Weights of a small transformer language model.
Architecture: RMSNorm before each block, rotary positions, no biases in attention or MLP, untied embeddings.
Training: a variant of Adam for these matrices, 297M tokens, 4217 steps.
MLP neurons of a small language model. Each row is named by its layer, matrix (down: output weights) and neuron, and shows model dimensions 0-255. Each number is 128 + 32 x the weight over its row's rms, rounded and kept within 0 to 255. Numbers have three digits each. A neuron's up and down rows have the sign that makes its largest values positive.
After each neuron's rows, "raises" lists the tokens whose logits its output raises most directly, leaving later layers aside.

L3.down186:161162117169123189109122151099129138128123135128167077138121128145224090137147073152090126099136118125131165114169104107141246133112170124121100119132097075143121151078138139099207106136137098164111156096103100135141095132072090091124151143132112138095126105182152140107143003153139130120132116143118102109166132139190206079121156126158111083148127146134078090134116108131107087158141147153147129130104133166106147105125124213198140085127100124132159119112087136138157121117144135134134144146154088212139109180091114095138127125162092112136144146103145096180096128101135156202154133080130069159119114114192138108129104095118165158144144129142131139118134108157118117161083139109127132129143161102130000141087124098156129156158159152108105137122104119105143161098089034
raises: "-", "19", "H", "M", "s"

L9.down139:084091077136124100082078107209147145099114112149143137092070113128139109146150133145121106102194103117121143122130141161120144108177124148115133154122138156128151109151133137081116122128179158173182147191156147154180136121125168127111093131136129117089134081181162164078161098105142159108142121053151098176168139134060110130108122181086076109147156129061150126184119115094174063128109129180104103198170199133129093154151083091155144097133081045185151131153105121090108121078192170123143105123153147087091110118120112149085142081126139163122096085158099150073142181175134113117150136098165193063138073115174108150116131132160077161109145119168142134097136091058152133067107139082092152127142124090108117112157095152127084184077143057102111123109136147092118124097172095
raises: "n", "ti", "tes", "ne", "ce"

L6.down264:199152149116155126135136134119145129119119148129151094183128133164192153122110103084104134119175116133096134140125145092142148107172113139133113102134146134141142175112092104187166171138140066129057115083142102154134136135143116145093122161105062092121091155167095139158110142169078170134119174131148105129137107147113112051173150151141150068101122107155130103165155162109159167125139075107147105079124124118114125083119104139085129112145096047123150168089007075109089181129119097112132122192054074100075137093160151116135103126100098068170158064161154144124198148148145069164184109123083118170149109137138148108105164179159134114090128078151117118137193111168119038069121127162078129087125097133161104106137151161160097141155143116103139167159108116168056104160175092
raises: "ed", "ing", "back", "ings", "ers"

L2.down181:149135146143118141122136150131111160118102143108134117132115111146154133100129031123095159154125119142150127133141097138099253119139143134139105093121117103137104150098115148127144113128129134164113150142125123107113089144107104128124173148125114151146141115147120117107148000163121132149125123131125138136132112117159136117130123158153144152147123119111132094146117115145136131142141119127212142107129106133121120139116155144142126131132110144109119154128104119140108112140123118114098107125111127212161148134141144107192151133127125125119213114072119126132122124099118142221149146119141112115141146137127103126129130114129146145117134113112141147098116124115103139141126127116140123127111154105141000150139144118121111147145145136113084134121121138093119159116069135
raises: "-", "=", "|", "M", "The"

L5.down28:137147117096136101143092148086080140112120159127155116153078085152141130104102018122114128123158118166136144170151098124090255096174141111121131089180110152131121152144140161136100090077147177185120157160112104159117110155130086109109144155133131144145123139174144147142122000126152149145141127118155128128125070082129138111146144137124146182158119130089132158148141118128155132132165099125172143118131130136148133154131128148142177128112124150133121143107112134158127132099122131153154113172107136143136122138107128104193143152118111127124222165110089119133103084127161160184110148190120115113133110127137086170130125131151147121156131148119124111096106123131090144120149149125130093122116159122149080152117121154143107140103158182101137139118133127145102146143083135
raises: "=", "-", "In", ")", "W"

L2.down161:152089125133141105148189114133092100082147160153100152163228109127157112091078112148113123146142157149103138137120116106124140156183129151104149116124125113058135118126095159126174142153104164181194121093097169108102153129170133170178157119089126054121165109132122135162078105128138086116111132098044103121217168120143095143059131146141094149123067170137133142164108146057158107114095128181103149168148090167175081119134142154165143140078091112144114154093094125076146168212144120126112104149106094085145086084166135100138116127089116139115100127182139143095056115177089130107092115114125129117125110123120140101062124083164136142070131144127044166099093120157073125038108101122128113096105135150146207125170119108118120126115141119059168118187090152099177127103105166
raises: "ing", "ings", "zing", "cing", "king"

L3.down18:117151133117130122145124162096133137117108132145190106120100072170140136109130034111100156090110159178148130159114081147099255124126136096109105146159108127131099145108096149108147138128139163139094146143119125147093103140066101137145160133151097122113129119147162119137140000134134154120147114110112121138135056124169148117137138171150127129117130128133117129150186119130158148151124114161188119133122133106126128120134119095139134150149096145112167168129084122138082149127127103131113136135164116152136120168082115108198154146148108097124179158116132090145048100114092137200124159131181103113162098158124130105121110129151103142156128112108137117089105131115119112156105172121134164114114151117148013161106134116138100242159159203113118140123115128079132152127075125
raises: "In", "=", "He", "His", "Be"

L3.down166:181179141123144140125113139135097148132103169101145102142107081145149131111102010122120144120136128165143118142159093155109255124133118122127105122140084091113092139118107153125130129105134143152099146127125114130120068154093104123150164154140103142121132120169133118106134000168133140146150122132132132130136081113158126100141147157139159154153121116123123099159160136145136129173148094135191156106139132123128129144101145121138141136125098152114118156127106119126118109135129119129103099132109121238154151163109125090186127132122108138120209129103119126129094121101127167220130152139148099126159109137113111131133103111135139155128144124109121137083093114135119138162113112107155125101111175099152000170104136123133120161135165162115090135126111136096126151124079106
raises: "=", "In", "-", "The", "St"

L6.down124:147071132074088156141140187113153103146131152202141120059104146101125139131093165077070058152093166083118089076113124134101103087175141185141127156071117081156151190110123145178145153202140149160162137120122124124173153131122095128107105143062110094108153069152088158118116199067109136153152098166134129190148103109122132153086100131111116173141062148142084144137191126114125173117134113203172097168064153145091100090135104154131124106055054126167139164123143163142137124094118145138112138136105113125124059066125179128093077160149132123166077098176162089158126120128176166137099120168125087166178114187161089102109165160108134178172114111136137123129088110124130164111166136140126147123109165071099096146074100123121115152164123133126129147174167109148115112177149085
raises: "oria", "ori", "or", "ro", "ny"

L6.down195:113156084122158129163099140153091108141111110135095091189130071114157090155103133121088175133091114129069193147096114137148162049123108094091107119131139098126200126118106115108113104151111141151140174116137096146120111126100080069108115143160160117121079111140132074146156197153121112134116079109149099074086073140118159170128087059116118124082114100160120173115145147100125132138135101130106145141077110115116170181126122118196135153085123107151070081173198102178151142114115165110118174111075119136104084109101089127094141115129132095105100185200113127150063212133112172163124105155173128134097135163085129139108077153101147116138172072142141058059077180123130202144169103103168141142077140099140179158168169133112160137127145093072129137118054146129068082119094126
raises: "tal", "te", "ti", "ton", "ta"

L6.down272:184146144129159128104118134136105101095120099130124173148133130129152110133123136125132095112146184152089147189149157034110104122198166118125107100188163105112115088142147131099125130192141183156130117096104212150170171141162118137153162138097102095168169103129151127132130107134126105106114143155076128182173123120133097096109193131196139135125133134137150148133109166121118095158169145131114124107086203152121078099109099122177128161088159089122044158124096146142142203140167141141072079129098109107121147094140144113129096163136103133145115150073163135146152163133025060064125160136083102183203137156085135198170170119119149074118086159110104128152098222090086092081137112161157181140130103170181183092112143100175125125100181107115149151126104146133157111132107127
raises: "ing", "ings", "ed", "ers", "ig"

L3.down113:151168121132136158155136169151131155135102131145129111141128130133152142133135098115137119100131144131162101144169090123135250133102138103139142128131114091173140117104091113112149108149144096124140071092154129084166085132134104119149139127107084124117179141173115123121164000173119143121139133110148135157130089164135149110147151132131134127108157107097106073116130102180143103127123124155188121108126152131138168152111122167182147076107116117121140122132062124131164118124130124117097122110130115248137154129121110110142140132105117111120148125115128147132092124119171175174122137141131114141124129186161122100116120110112150153081137175148128122105090133087118136127137092116161148121162204097180000152106135111128122156108150174114081143141112101138145188125137095
raises: "-", "M", "R", "St", "History"

L9.down35:089079132096154161100083119170107066125148137126138077128124102183147131123123038089151084162070160092173167162163180101142105136099144152168138104111144123075135134124092155084104065136119154151109125080126115118144166123109164131126154165068159110097175194088124150112100081116101140141091139077122188134132126125119108114137139115155129131183110071104163155149150142146149172106135126078113142110132121151105127133196149150164143093091162105113147110165142096114077136097058151121130163108092086238135196131149107092141093135175135114157182122060115106117134069109107131110162114097086132143168172117093130119141137098109142084140184144132123188133117076102108094188135162044153121136133091131120041118179161138074174136101121177125102152136140111218122175168123116
raises: " its", " the", " them", " him", " their"

L6.down275:142136163160159130108138126095146148119084113061173088074124130114103065165137164117098158122169142098104109092170135088160163126126077079145184194126134151098139134106160166176220166139114134139164160093099172064158128174133146122100135125163141117087102152131123138104135187131133183091062070115099076140064182156168135145154122127150081104114119106153109111115156093103123150181019141115109099128155134130122121096184069128144108138145169109152187117113100149147117082145083104142151174123134133139084154133168134150133105164107146158154142101140108137187111141131180141081119136144157131145064101146189125062086133135155115134143174106132117179110176135113192148077155199134124089086137099118211152175094159115129144188101173082160136091058100122128102124110135126
raises: "ti", "tor", "nt", "ces", "ce"

L3.down39:110116084116128134140111144147182134113141126120174106051153087146207113120110140129102148125165167133139165139166141127102152141088164128135113138193096089148149176097153097129146149131170191216104156118090144126066131106063107078133114094150171124133150092139109137126125136102116133149103140107089091163096106137114091121120149131120145097138076111188120117149052090129147097175122159135162134145096111190129145072162132152220071144119150129122129088093103149154132114197112120056135120125151073065089182157134137096119126140138102103098167197110111093139103149109103147082170124117183108169150132173234157177150195140126164123169180067136133127139129136131163145143103088055089129119156098097086136089122157084162123166106170176113111110153121074096123077104151075
raises: "wn", "ff", "ver", "mm", "use"

L5.down282:100106197109172124077126075166104135120100174103039174104115129130078155059107105208175068216166159109114136165112084106103134146071096099115137104167107105167177114132124102126158146174112154146135152126122118103137095117150114162092137165166146131100172056098136128135083148126183121148108104114101140088102053185134148124073123166113071110107135134158087156123176085147142136110067119092137101119122154104088073152113097118159119120164128185119080151131102138134083139103107122111107181168176193154153143178150127205121156096146161108152028124157102152098120125087098085148090121136103108148122110156110115134065080191119096106144133087142109142069147152159128141112154065102100115159147093120110140105153123180154118100098136085138113118128147108113048117136150104
raises: "tes", "ton", "ted", "ting", "ta"